From a checkpoint of a small transformer trained on Wikipedia: biases, 628M tokens.
MLP neurons of a small language model. Each row is named by its layer, matrix (down: output weights) and neuron, and shows model dimensions 0-191. Each number is 128 + 24 x the weight over its row's rms, rounded and kept within 0 to 255. Numbers have three digits each.
After each neuron's rows, "fires before" lists the tokens most often just after its 100 highest values on Wikipedia text that the model never trained on.

L3.down246:133120138136101133137136121163130099131171125093151086157095123137156147106156130118106084159168072118158148092134136123144099075149134122145129162157148135106101123109093124119089106124156090067131144120110163170124155098104098147164093136153116097125130145076148102152112123101129100150130115154137122110121120147149092120075132125127143108129114125151138149117173124139180083146156101107164131117094126136129152129135151129124149179135090137112142118149163135132157104182120118156121118087110098095139120128110128138121164119149114172084148168108124101087119129139140120108
fires before: "ished ", "ic ", "al ", "s", "ic", " "

L6.down1503:147207064098100129129119114173092107118166125090156117116161121097123128129166094121140151161147143120136165103145175084150159115123109141119128116117122114149144104119169099106140108183130141113108132161155091141111126166110155082164089099115178115161140081148138146147101096126151129141125127146136113124102124142166108112100122143165144163121134116117090128148099131134144165152134134128116129128103160102119086148141112122116140116149142080122105085144140117142123137135130099138120105184108128163082127136113141112123150109176120121084131103108139107111117138109133169129
fires before: "\n", "\n\n"

L6.down1087:119143140131153104138113139119104139132144122130138081117137137138164141163144112142087138141110177117133100174108102140145137122114114122106116085143142150182060149127170083134138106115139115152176160135136101149124176119153104156146138134176148146080116111135158110124108114123091108119098142103089127150131159132128142111165148108106137139112103131104152105107171161110089148124136145128140078187099146134166120128154186117153152126095114108120125103123105150160112118130095160140113105135085106100095121155154134129120129126122151108145160093104090175138106111163101100126
fires before: "| ", "–", ": ", "==", "s", "e "

L3.down1281:114141117126181115163112160136125147152101151134111096078113127124098077113128145138174163132131155127171131179110140132101116146151095134149144156121151170156113100106113101141096099111170111113107149150161094144091092109127113084157114131105129122159132145166139063172113132126096116137117107137128157123161119125143151166132118100093121116105105093116096111152126134113162128135119129111130111131142159101088146118133119123148150142147136141128146107100141128153129118143177087112157137164161117167113149162149053117133139113143126147133086128137104090169158130090129140164
fires before: "|", "|---", "|---|---|---|---", "|---|---", "e "

L6.down1092:098132128121146128108134133124144098128086126203156126072098128127139123181098151158127105115134142142124085151098119152085111139132155142119134090111166114144115134102125117171134092143136130130158123170152175107157103122127133165108078142149113127093127139119117123127107167116132129088147170149138163114086128160106128134134135100104136086147103105108152115131104108117126180133110110125115129132105174118146155122148166133144154137087101138109132127138135167174101118085116153134078110140099162151117182126142124122121117116110096162162170109101115116134171123102159102097
fires before: "| ", "|", ": ", "\n"

L3.down519:116089115110141113148153154104172155169114166111142082140126047151147116107110158137147157143084136125111124164087138137143134085128118135127132129131122129130126113126138114152148142174104100113138140155122088099102146094106121104101133154166115157138153122124141151142136106125113101135164107154140146154162148135134158080135143097119126112149105147106103156051165142113164120129163101120133126190115094125128128134113118136130136100134142158149160140099150127105121151142155103139073130127096077097110157176145144150105159100112120112154101091118160139149123105100145143103
fires before: "\n", "ical ", "y ", "\n\n", "y", "ig"

L10.down782:145080149089210134144124154097114163107151118111117133111129101117139094137121117106113143095162127158142088117115143107131090100137146143144100096077143117155139126138110099080094121125119152108130190168088130126122125134162179066097105143120117152115177149130154125157122113101128124137107163105083101137109123133077134083125127178159122115133122108083121156111100135127144118149124117141117159147136160137119126128138143100144147128095156128134098141124084152156120128134133155137120124124166095107120119126156119137169127112096135174181142113165150147144131106143141138106
fires before: "n", ", ", "\n", ". ", "."

L6.down36:115112128154110116107126112135135107157127131134088131122135090178103102098144098166074150169121131149173156108156131176141144091085143150144128130101120129154148103156128142100110134115108150134085172130148118078146135092161110130120164096127146174151109126173150140196129146106177114133116083117123129133110080148157100148104140146130110153161130119147051102137107137118144149110128089106139087076154137101144122150105114109133105130141138147104149126163124114110109125150130101107135119121124125135118095148153143109147146146156101149104165139145155156112113125126098124164
fires before: "\n", "\n\n"

L13.down202:119120145154074095126124091145163135121130126158144151149057096141141142136110124133112146174098140149136098176137111121137122126081113130109146117142139151137155132176169161170136095136123131095130138138149127145132121081133137113126135093119080158106132104109161119131092095129154108109140142083130136081113152159155178125096133120155131176123087166103107075112115156124167115090117156151131101109105148084119128129162140127128167097126157157118133144145105100162117084085107127132172119156138138172130116138116136130139123097087111149147121096141099121142140136104126123148
fires before: "\n", "in", "| ", "\n\n"

L3.down124:115172132115131156138130173150110143138084071178156136115121133110141151147089127115121123132125127099134100099172150133093131112136117139126121162123158099140136154112127084088110125118135108145114134151124136109130103122102105124167069146124152141104132130138112148149091134137085122159118129162096143129186158153111109139105147149144092147141123090162178116142127104117127162138121122136169145098129126136169107123128108093113126145117099072089112111175092146095173072097090141156152161100135121107120152090138092138121160111163128083128115114146130123121129154136116122179
fires before: "ed ", "|", "ice ", "ic", "|---"

L6.down624:167118120142127099075151150167087148118141143084073087104162084115125114135117128103153167169156175101093102122109147152142162132152111128134117079102129144170136124126159079101124091123129102122089094146118099147100135120093149143132183102130115136125116111160152130143136144123130112105146123155151141091159122132138097110087110173115134118146132156135158134168129110113139137118108121092122146146147119143111122132154165152132141133121168108083144116136169156147100104155152094111112146131132168126128149105092154125131173126116081112093123139144111130108149140163119182144
fires before: "- ", "N ", "E", "(", "W"

L13.down1128:105131105115045126109175104115159130150127139145127114149141104164169113160108138126166144154103149114117110121141155120076112116146102128083096113147079157129131120152094154164114166144154151089110090144153147157094124133158132125114119127135145133136089148126146138132104155118142109119168155130150149130083112076109131134136116125125126141133080139118161178150119097158106116123107153137107126136095113131177115129095113107143062131113103111185132108156111156157116129142149111105108142128124141138168125165137173100145167122117114138124151165107117089136098136144173124115
fires before: "\n\n", "\n"

L13.down1277:154133074107143083185148077091163156137117110148113105119113146108126106151164113131106158107154080167124124094114094125164152118122119111145143147115100108136119084110134127111116128157123148159157127135117128145137098113112117120082094129149136144129167143094117145126118108163152155107116108112169116132095140160132142096147173169162137136128165123119183117102110086137119140145172145141156115148135087110130120145109139130133103131105135106119137107093152097126135131171139131133121105130128130087135126169129141126096150132193156116132111150128129120035162092125150150119
fires before: "\n", "\n\n", "ound ", "ough "

L6.down990:132129116110111102120154122166120100104127154115152099153108148115123117127139144119123128148129125104118146127163151125127158072166091158124117146197118126115136137108140122115093133112075133111141130144113115141129146124093138107088120117150113167108107116106133117138119142127165126127165124149145142080103118135153151115126102140132121158134119200127193106124134106151150092137175160110114145210074092136155121149103075117124118130132079089138095149150044111150119113116108151134134123158165074128130154124112114123146135150109150120129102141155103150153111128127136111127
fires before: "ed ", "|", "sion", "e ", "en ", "ain"

L13.down1490:105131136093154146144161105167160108092139136105118171135196128127122124141109124097113175145108158127121111137140171099143154133114137091083137191154147103122162151135115150132069099113143161085090082099151104112157127123149155105122137121140163102083108102131183121143125152119138135127143116110119115151108104160117150136160126111147110092114140130117121127132110138141130148154158124103144153145141151133186116125128137130091173108091143129130127104119117186139136130126130116122159106117095148137133131144112067115111131099108123122140067078168098120109153135137110106149
fires before: "0", "00 ", "2", "3", "4", "5"

L13.down1107:111140136123083119121140136182079167099134162126135112133126111119109116111138152136113097108148075124122127121136119108162151127149110151124133150159091117097150075106114155158134127114149151100104079142187139121128132112164098161189148157120086086163104158135105115160107115138149126159134134124157141122082094128155167160123143127112117108122101131115114131164129147137130136081111114113148105163125104134154132130083156109164113131130139119133121116136120124133121142121098127055150105137128150184189085136116148117140127118142112149124095109121136132087103176084123116158
fires before: "\n", "\n\n", "l", " "

L6.down305:105118140103129175131108152099137164169155143131113139129153129145167153102139102143152153157102114103112118103099143152139156116133125107110172103143137059116144134146102088148169079119168117113144107146109125151158110087125079092110137107171112114136112134162160125122151119120169123143133124147166095122133136111116061154145144152068123124141124112152156127108133136136133118123109140114123106036112140136171130125110151133117134152141133152157122145118093070150124112151124114113116143128099128114146142095104092120141138108170160104116135124101120129131118163137178114170
fires before: "\n", "("

L6.down1209:162106131142085086116121171138159125149126126141132115176111155137164135145130170145088123094145157136104145153126143159138148121185115113127091129114124167058141147123106146107128175109103115152139100123052137103116138133116107128117111142124157144102095152115102114115138112123102120088117130097139131085149180165080144127169142118154132114106108130140101129151124124123119125134114147087163131154115150155086110116120098101139127103150143113098141119135142131100144105167097114135178120087142148103159163139117138147130128130112175165131158146140095165134109132119155070105
fires before: "\n", ", ", ". ", "s", "y "

L3.down976:111172133117099139117160177121170093143110136134177083145142126115124086124128139120097180121129136161108120144101126143107145133135105125137128132124124153133143127075141116141155115129093106154146083150182151154129117130142125146092156113125143123117117111140192147085128152132141098147143120131169116169094113144135094139167112165075157120111133133126150129119178135123158103115115154063148116117109127131151126134081172111145131129113142153135128129149140124164105131120079160090157133082159084160083129144087115143104123169109104133108121139181130113111114121111110124106
fires before: "\n\n", "\n", "The ", "\"", "\" "

L6.down1317:138110102151150088173096162152147112113145124087147126154136119117125094134142113110099152122168192112127122117104144165147143096095131123130131094140104149151110114157119116104162142158151155104180131097155143125108115092134120148097154131128130123097102084127143119095115147119165130135152126105129129159135106156144153132137141141141157133119119143120083142085109178113189109117097123148147143079106132121128109134138175096125186146098102158113136184131096096130112138125091162074121136128155118124164140120107112131105123105139110129099151125129097137162163098077131154163
fires before: "| ", "|", "3"

L6.down469:119111144127170094130064122113123139139175137099144113144135106142149097154109135113130147140124113138137119146107107139124132106119136168140150132114093090132153129173157124088090129127088190137158121098172187124135104120155133114105123169114098134101096113097131124107098092137124081111166125101142128148146096129128151124184112102137163138131111134136116140085129140135093117126110110084104131096095128125077091127096135119101132122165180158137114210118118123093124157131132126110106119122138130153151135109165130124115132115147129176151082131126152135168135121122127160168
fires before: "| ", "N ", "(", ": ", "- ", "Mar"

L3.down1468:123094111118177109158145109104138114134107142120167125112109121104114132141145155124147160085095146144166102125148104106137119169111110162135147125127120131117125119108151107112139099153124155156169146153156141124129105155136140088084162120182121126121161139117112086104129121128107088135104138182060177138161128134124141098103144086150147113141122132115185131061150132113096146119148093173113115158141129107110136106126149090139160140118173123100135141137092138165124132119135147127118109126124106166135160115110156111124146174149146115118094103116080143163132154106188110149
fires before: "\n", "\n\n", "f", "es", "| ", "tw"

L3.down1288:112075080174140119178126187135125161153122140095148144128108137135111111103155116118106126161126154143137174167120115139105142123137096116148144136158133095087135114104092148134148116170142132086138129134137104156092140146125148099127137115117141085107136116131141140126147093130144115140158093144152089114154141116094114110182152157135179123146104138106103140119139107106129122118076091114128136123166174107085117130127099123127116127181109180128146152137141136109137128171130104121099113110088168110107169093136091133125152105118096117145104145143172149138077124130180119128
fires before: "al", "y ", "y", "ation ", "ong ", "ong"

L10.down305:099166135113140120130127154142102147130167115104107127136114102106101159137110124155113124145110131129114165161160106155132111117163135104098164120117119154117146153131147157129170113135137149088123149131113103143122116113148147096122106118149156130193086121157145160104124124131127138108092112127134113135145108078135199149153111090143138119123101130136133163109104109139109147123095097081161141090140125134168149135108089135132096112149107175137085120141133143145072169124144101092117109085146165165141085192162121131146138120147147102126134137139143076083162104157109158139
fires before: "| ", "m ", "p"

L6.down1194:114127134140137073090150122118155102086135129131162133133111146123120141108140126123042164105112158106101116107149095155108140095162155124114113133105128122156108105092116153097086148170141133133181096125109111163105147128128127105145146127136106132121137113125132151147126170114095175128132123175090107135153086154082134152147109191126092151137123146155148135105136113127126099130094125118129117171110131158138135168132135110118128110166077169111152166110137124123140094163177109142122148111085169131116158173119140120129114122111105152134144094145111135139116178124089126139
fires before: "| ", "\n", ": ", "tion "

L6.down736:109165097081161121124117110135169151070128094139106115121133142132150111123116152136133069171129138119133182118146152102109137152118133107137128139184137087171131114136068112133132123153087117130159098146124171123186141117138121118106117122130149116130110129126134132133100129129170118120144118144087120162138067122132114176129150186143101120135095133119143108113121144126134105135137142115137153098088134109178100136125132106130139142145100123164110169171105107139142114133132093106096108100137153167113105166119142136128111101144133161121130152087057097148075136129117145142
fires before: ": ", "| ", "==", "(", "al", "er"

L3.down959:117126141121169126128145161122109119138131130066123121110107132142099096128147145118125172135113151112159179115120075114075133083098112090122123101110121163107128131139113130106096096165149110131175119188166140127138157137175159097101145117157109102156148120103143147101140095160140111117113125146151104103109094154142148065157128136148153126143137132130112109111122138129126109121128115132122098124146159101148125132118145121127164133103148150140139129136075133110073122090175066104095114159118176171129143184146114132126126110129147174117138161141119111118115103159148135161
fires before: ", ", "ed", ". ", ": ", ".", "ed "

L10.down742:121138126129146150148079120166081094112133166138118135145136115111096118087114098089135152189139147088104084128156114106147151121149117109150126131164144123156127126107145114100130083103106176105131110136133180121094100160116161132091151099118088139122144122132168122133136139139145120083150103154143130137147113163127130073113147126126126172125148147134116131144098137113170151109132083143110073135109155152165163127076121079111164133139157109145089135191144120166155163131108123084130122152167143126126147137137099124167134118117139142100122100096124123143119156118128114123
fires before: "| ", "(", "|"

L3.down402:129140113183142146079144141127137129139123124143148113089131115102110108159110173139181157134139113146185089111138146121077142118133131146137162134116110122139142139113128089104108122160118116157127148102136122165144130131123096115137150124107116135128162145108154090137112130113135107143131095141159137153130095082130211154116162111086178118104085144143120130092142085113102144113158112104143110117154120104083139135147156126133090132137137134128116140110127137115115134164144108132107125167113171117165143045160111114130099141139089110106129141146143185127133076157104147132
fires before: "|", "s ", ", ", "|---"

L3.down713:087099160169092149184110104168115102098122136147091140114111173137146148096128090165168143139130091138072101148159102138199100157153141121125114119099149104131130111084117137164187126140137155125114101100107101125119112103135110120118141129139118107115101136108142157134126103134152155113134135070125139104128143153131106119144107094134140139111124151118092123123124126133167112133112117116130133140095113145100135129124118153110102098126093107162119136127110180135155127190169085129141154116142128107154096088148061127131136114125120134110153152159124166188114130141120122121
fires before: "St", "ical ", "y", "y ", "K", "| "

L3.down1345:133088143105160081126126147124154153123151155123150107093132132109122136152134147097133132133102139123138124118154183097107141128136104103115117104118128134131190112132114150111054122128131146112156109110153133146154117141120123088077138122087122125116141117126149164149105159115139113129145111114093149166119134077106148124110111135148143125097120106132190122115113122137152164152161132151093120166123099135186136114088130139129124108111148093123126151165155149154083150158106165103117093192112129188151148099102117128114161127130119106107099122139123151143102133111180130191
fires before: "ed ", "ing ", "s ", "ur", "ers ", "er "

L6.down249:161141164190108149126151116094100116160162118113112101148103126119137067143117128119112119147091132143158128102110148122128139127146129091136112162161111160140122156137151130134089085164108067163165096112142154139150091149167135157131115117119120129131065132097091110126106125123169094115097115130096118099123138101165123090150104117166172114130171103136153116112129131122144126128127108110146144146133138109111154126101120137133101101156158129161117154091105137147112138080152146127152147100101082145143200105132122131113159176127158172124096120130158142146136101112129145131
fires before: "| ", "\n\n", "|", " ", "4", "ound "

L3.down837:115164139176142089098096069157132149135146119152137110161128139138091146115169120136114132122158138141181111158148106141096121104110128151130108134116122121130095112119099190084120136102115113135123157153081142145151111137120113133119145116158090130088142144107142147133103076129140182120127120158151142147106158116118132118107130116169122118130155141128148127140109126134123181124130106133130099145162119117101137127128098205124070131163098145139132132144103151134148111139140093114158116054152110157113139177130097131151166105116129100163133090111087150104132095129097131114
fires before: " ", "str", "st", "3", "5", "x"

L3.down506:126137143102175078112118167131132149144135128122165128172110077101142133127152098114106102184113127088144139162152134120163128126116104148116105150148165127129129105106137140099145075135187102124145133146147130107101162155110105110138153148181129121098091111119160108103132178126084130104117102132178176113122120141144125116133150121140119103138142142124149129102141132151086103135115114113136119122082123082139103122127110125120143151140118127121151122131116089114141090198095142101177149151166119092094140138090097117158129106161093125125113096164125123152144088162135112113
fires before: "ame ", "h", "a", "ome ", "ic", "ic "

L3.down106:138127125147148087110118181119159123161108150182106153129137113148147139172122153088120163117166131155170107121076112134162126138136106154138128129071125130147108146135079117113143110108188131099120137128135130099138095134144132125145177144132101136169080123131126105133140181134113115142073109114077138099127139123141149101102157178086125123124121129154185130091111118130119120153116092128088105083117121125127134121107084186128146121144114121139148099138197111099119131107142153128134126094136130094144132130093113123118108128151148111150097141118117154154114112162106142111
fires before: "|", "on ", "es ", "a ", "at ", "in "

L10.down1083:144162148154150132150135097116117095113121145129114110092141103131128119141127185145119113161141131150156105143147136155114124129056157085122138106156076149145081111113111096095120147143114120155147107099101134104122105143150132140093126120149094146099154160098158121151092152150122136141144147133120130138118171120101105153093124129118119116157105113150114117148154102147128126117109114114132162132156137089132148107152122144126120121170083194176163115153151090139126094112113101121191134083186091143133126113127156107107126143111137119191133135106098132088156083141144133115
fires before: "an ", "st", "e", "an", "str", "al "

L10.down1403:180102143097113125140132136090106163172142079094110151147152136093125129148121128102144134114154115120122148101131117127143148144174182166118135160126098146154102113131123125107134120149136182127114126110121103118153124109121175189128096129140138168113124112172132138125138137115122127086109151144152105135117126109119161149127103149119109124070115178122138130168075134128136145117150117124124132096132081104109166110089133147117130110151086142143162145115152121115099155085096131100093150129137147072122110160112099101139169163161118078153144152132121066141155142141128143120
fires before: "| ", "\n", "|", "ul", "P", "ip"

L3.down1093:158156140130106107109157119119106130146129133121107119167125129102131120130147142139141127130113117171108124147121097151118127152129164124115110077082156091127101120126136157131197104141107114143124145164152116122114121145134123122139120113177138118121175157127133137090133121112145127151106095189095197174076089100139146111105164120153146119134174148095121136125131110142124100114113112136152099123129156121119110122152138075143101117137176147136112146094114153116109160115114112139135143112122087151105166157144142134114165151095127099132100106120167150115078168149121118041
fires before: "\n", "\n\n", " ", "B"

L6.down1260:112120080118134153118173085156163166102101125110109114174053131133094149129174147111147156094139133101136117094095127168118159144110122100136110110127111128152104103154190097107135126176167111140145125142100133103117119125104116142158124142132091143111121147103125147137122157129135203137110117153137111077135101094139136089122151098174151138144139147137101133121144120132114117128148129120121114132143104105190116145135107140130116160100103143146172148109143109071131114173146105115133111138139075083114116144147123140119097114132128108155136130141098119120134161115117125178
fires before: "\n", "\n\n", ", ", ": "

L13.down1448:116075147143139127165117099154107113145126099073105131130183097110140143111118136092119141135159136103151132126161141100152136137139151113119110159138152129131152152136159146134091148083102044145144127117118083117177141139099171095135135144131132146117163193053119153139171113146091166141094150146084125138148148133122132132092133112087124110091126159124117096103105130129112120155108166125158163097125143104138129108112115151105121130128095134125112114130139100151153110131139113149104120149094120130153123142140131120122115104125131131126159147171086124142163127165100164166
fires before: "4", "2", "1", "0", "9", "6"

L10.down1487:193120169111150148149116149165088095100150129135096151160107152135137103111082168117101103159156105130143140164122121137151122126102116096107165114108137137099149144111128105091114154149119137122151114125118120143120117118086110126179110106150120178144115126090150151134128149151125139106088111095147128088164159151160121110120110123078152103130135122153090128158102110114188161129161131134124142149139115118103151071106125157139159118122107117140149117098114164137125154148148144148098098101105136116137130135146087138135117108108143131098081123135107078173175135177109138100
fires before: "(", "′", "°", "4", "2", "– "

L3.down364:130129123133123122112140135126134166155121120092137097152161108115114093099130129064138093152127138145077099179128156141094129120103121144125158147110156121168093167143113119123148089136163076134125142160116101123116126091134124104073147118148111128129153102125121078160146142125120148119125175147089136158114088147124129083130156123131138112146107070125154143148091158152175102138127163133141145100126165123189118119143119117134129110113104123134111148168125171103138145064149120128113120089125130128113140087143126136141132170151153172130157073136141148119142152111135089115
fires before: "al ", ", ", ". ", ".", "ally ", "\n"

L3.down1240:120141080085098139190126089094131133116100061107106113162139140140114136157151134131115118123122157148126115152120129141110111088139149155126136140125130109122097162131143141153146114144146118092070155157091124121122084117151203074161101140111114123120134149106188154136150080132114085122123142171114113098116136090144160122158151100118119109127151136122124112140128095125168132118149109118123121115158138134161136167118119184130150113122121150170178148125117159076124110129132118109151113126145159116136104152166129120142128080120095138138127145167172128097143115140132156119
fires before: "| ", "- "

L10.down441:103094132124123109158147147114126118159104142105131094113162149131126180163181136094121110096164141108162102119120147111142140140134118140103130148118109105110103100167100113136132140120116144137108112121152104136115127081139161097131132148156157152094150119151115079137101165156074150113115114165105127163163105130122115131133141146166146142099095145122137132143141143161139141138149105146152128127157096056144107149118092138138084148156057101082089084126139098111200103137106112141110114100120135133152128168112130136122149101107127121136129131162161169161134108117143150148
fires before: "\n", "| ", "; ", "1"

L6.down718:132123077125110138140122125086139110145120113147166134146111123145151107119107126122118140112113096124092157130054128121134140123124130124119112143080086148139137131154143139112074113100100122129139137160177198174166126123090076145125117170146123139098116119110138130170144152108138103126105144149140152106106119172103126166134111093121150131126156161103122127117191093123100161126125108124138124109081123173164138112107109120146110117125122111143132147101129132132100119133098174126134158140112134097140178174105159136141119140127110152070143099100151136148189137169124120105
fires before: "\n", "\n\n", "ished ", "|", "|---|---|---|---", "s "

L3.down1267:113100141120168126163108153129130118066128108118101114147118142134142124146154088149147149129136146109145173090144111153196128110093084120101138102098115121106115123111109144129124114129102155122114115137134163170147135163129119118100130153068162133114127141127141161098085084131146096092139128111180091152159128127128151117160117096122143123123096145157152130209095117133139124130133110087080131140130134134172131140105120140115142094091091136138133124134093152144088152138127110155117109183080132166133118136146105126146136131152111110125098099134124150135097170131175100142
fires before: "ed ", "ical ", "y ", "y", "tion ", "e"

L3.down925:158089131140131142106166133143129128149160152127170108137129126117093157140137117127122119161165126123128136090095187118121153077140130133120145144158139133054142144096152090105092112110112144107117129177090142141173109131122118117125126135134085127100124138120146134104075131131156117121152170162117128087129147152167068130098121179134106124129108132125120115137149127129144150109152109112100177102148104135155098135152139105146111155109118128136136150117130092134138156151109166116162154056107131091162153107097110140106151090126151132123150138155118144113139075110117170164
fires before: ", ", ". ", ".", "s ", "\n", "s"

L6.down1481:095119172085140151153150121136151122098132127096113144162042144154129108123144128110125131138120158135150115131129119099127111149145138153121118124096137132121129126107093146100110147076119141142083151134162137088164086111143106187109103143139065116170163121090118117133128152135119164140147122116107150111155123130122155104116126113169155104114182152142151146131147176131125109109082166143090153143159132150111134156136134154129163096096118113121146142079097105131128114098130148101096166114112110106138123154107129138134142125113108133132115108088105184107171115097107104089
fires before: "| ", "|", "M"

L6.down92:135128141125146120112156133109157077141148106131130099119115110147157093141118083151146108098138087128142119101144085129164120083125092134115133142112114142130142156188112123108116144154146127200119158116152143110173111132130148129115126170140134120169119129146086136099144076123097147146154120116119094192114138134113157103117124127157178137129176142084110149105117143124164110128055131150096144156136104140093129151129119141106109123131132140112142163073146129101145186101121147127104120100124117113108089126120111106118113113156140166176109143122106153133143095101136143160
fires before: "| ", "|", "was ", "W", "M", "("

L3.down1264:096115068161188125111137158112116116111129123136151120153115123127139103162175103119149140098097138124146074109139065141133127118106152170114139107135105116117098133100141171114174087146122158153108153135102089180139136145169119134157109143101133144132142124127131133115120095114123146116090131107162159139094178102129121147147117120127104133143108141143180119166084086137099152136115155124116145094132125125141161142121128101136196104067166138127152129129069151165132123070100100103130110148137154142145115102140128134107108126126116121140132117108149158126120140153160126127
fires before: "ed ", "ical ", "y", "y ", "ing ", "\n"

L10.down620:145135134109109141105135150123152093131153122161097108147094126128135091132120147107074117149157124163126162163122117117145119110111120136100145152123132119161120145142125168123133153101092122157138131152062136147112148102114119177145091092176138124130116128130134087094154116161132146096108110090115177167166090114117134163099149110130142107096113105128089152152100117134107070106149110152162186134084142132161108143130147136104113143104130129118104129179132076151097161137127101110117136178161171106132150165122121129133118119071107134137154135144127117162123158113128105138
fires before: "s ", ", ", ". ", "ed ", "urr", "ative "

L3.down973:118083137139108149111145090174116108118122076163083161084129139130099097139163149141147139098132128116082131100154098162105130063165115169151117140124150138114170166121125124100136118129117141105144120159099088084157165118130114116065076138058137125121103126107116138163141114133125126139136132126165120126151115177138124075124132135140122143126142081135131136180114155126118103138069094139106134106193138148186112131108163136114126162128145091130121144113151121158141142134133128115130146108140164102147143148131118099134130129155113109128145135142117137139134163131118123141
fires before: "ic ", "ubl", "e", "ic", " "

L10.down1063:126105136132172160152144151130116161131172165110146131133085120139124100115096143099143166106138091131150103122198139143126109164137126108105129163122157123083149103145076123082120060154130166119126117133117116128089130116124119134104150145169121117134111134131109150119173147104121147115139122112102143080136098095161123144066095127122137141105097153082145165124139159149118132124118111118129126124102147104141131096144162148094154121101161151125111116165109151171187111126098120125134114119160145108149144135180109138141120134099133112079149120101090117167147137170148118119
fires before: "| ", "\n", "3"

L3.down275:180147099090113122148123134109132167094147093131143133068144119114145096130161129107120098102105104100139141123152130142080143103164103138140111113126113155089130149143166117124116127082145141136148127110122090147144100104141118102114133137127138140104131109125145157141095139148118160125122163174173161132141194142149140140126142115106104102118122138141178123146123143116115153131165123145106144077118150125180141144118136139128151150106130094132127142092149108127164116140123132161079132062155149130175116106099112124122076141110166118097143085104078118136136163078157164139
fires before: "e ", "ent ", "p", "ed ", "ic"

L3.down315:138102110126102142119142182128100135129147069091136102132119142148136079099100144111106116169130086108144127126129109117147151120151137118122088093153129082154131123118116095131128141138093111150131109150130147154147131075146136131131127145100150134146138112130138133103141165114171128138113091121122084150113131113136149144157078124132117123149115146097157143168088104159150165146098139119131160066131156105116113142156145175139132142128119152133135130101119124109111099071162058116168125177075145139123121137137116135074122123138170149164115165092123174114142159138139149111
fires before: " ", ", ", "3", "ed", ".", ". "

L6.down395:117133091118111118090131094090155083132142162165159138171140141146173120139115083150138131125124173162117101137160125096094115107140113113120136135151149136142078134117116180176098134122139112187170092147140130144114091142136140136141145108126187119165140132114084110128105083122147121123127127136127104161122102097193152138128140131119139112123154126094143126151153139124140113113052145099154085154112135140135139133109146137129113133127109156112102172083140100148111127141107132091156139127164103112139104195120142132109128101130135124120116167156129111146092169120130113114
fires before: "\n\n", "\n", "\" ", ".", ". "

L3.down766:155090130096118120078184192114181119168121083118116140140159120153102108127169150092106095110160142141115118116109112133126114064135125074146127137134122134126063173124115142083141169129163163137151115123160109138080110118148124144111115155151094141129102116139105139111160108131110099124108127176123138130123095151174116134138157120120131128124151107116150129099132140126112102143094178158114133137171139146113127127118123116117099172106169109131126125117123123155102109086148124158137139161084121107126153152132137138131121151085087091125163098128154138152158151141127130109
fires before: "h", "y", "n", "ned ", "t", "c"

L3.down85:169130152151136148103079164160146165128104130121100054124128100137113115124144088192145150140136142101107164094129134157124119163101160167124120161096115128136122113114146168083141114193133123175093134084132132137110140124192112141113108143131093119171084164108122124137091117129138150159136126121129159114125140178101142166153129109089131091126139165183121115108123119144124161119131150127105140130139145099101114120131132124132132131135140120141134108139113134137119111156126103084103139072077089139121137111139089133131103150148096112123147131112164123120092138146158133124
fires before: "m ", "m", "t ", "\n", "i", ": "

L10.down449:123111098125179125108101118104070116148143121175089120126117136147102090155117140143101100095097084125111094130069115089099074091171172148120167102186131145104121082157136123114133123136122129134146101146129114098108123126140149105122101129132144134092123126168123134124134115152097091126115121133107080120174135128166154139144136102118116110126152145139172102162121142134154140132162111139132123108116147151115143092127106178104172124144110099161125139134123163144172158099134154143126116182175147124135113109162124120168137116136105153152103151155155149120148159109121140107
fires before: "- ", "\n", ", ", "; "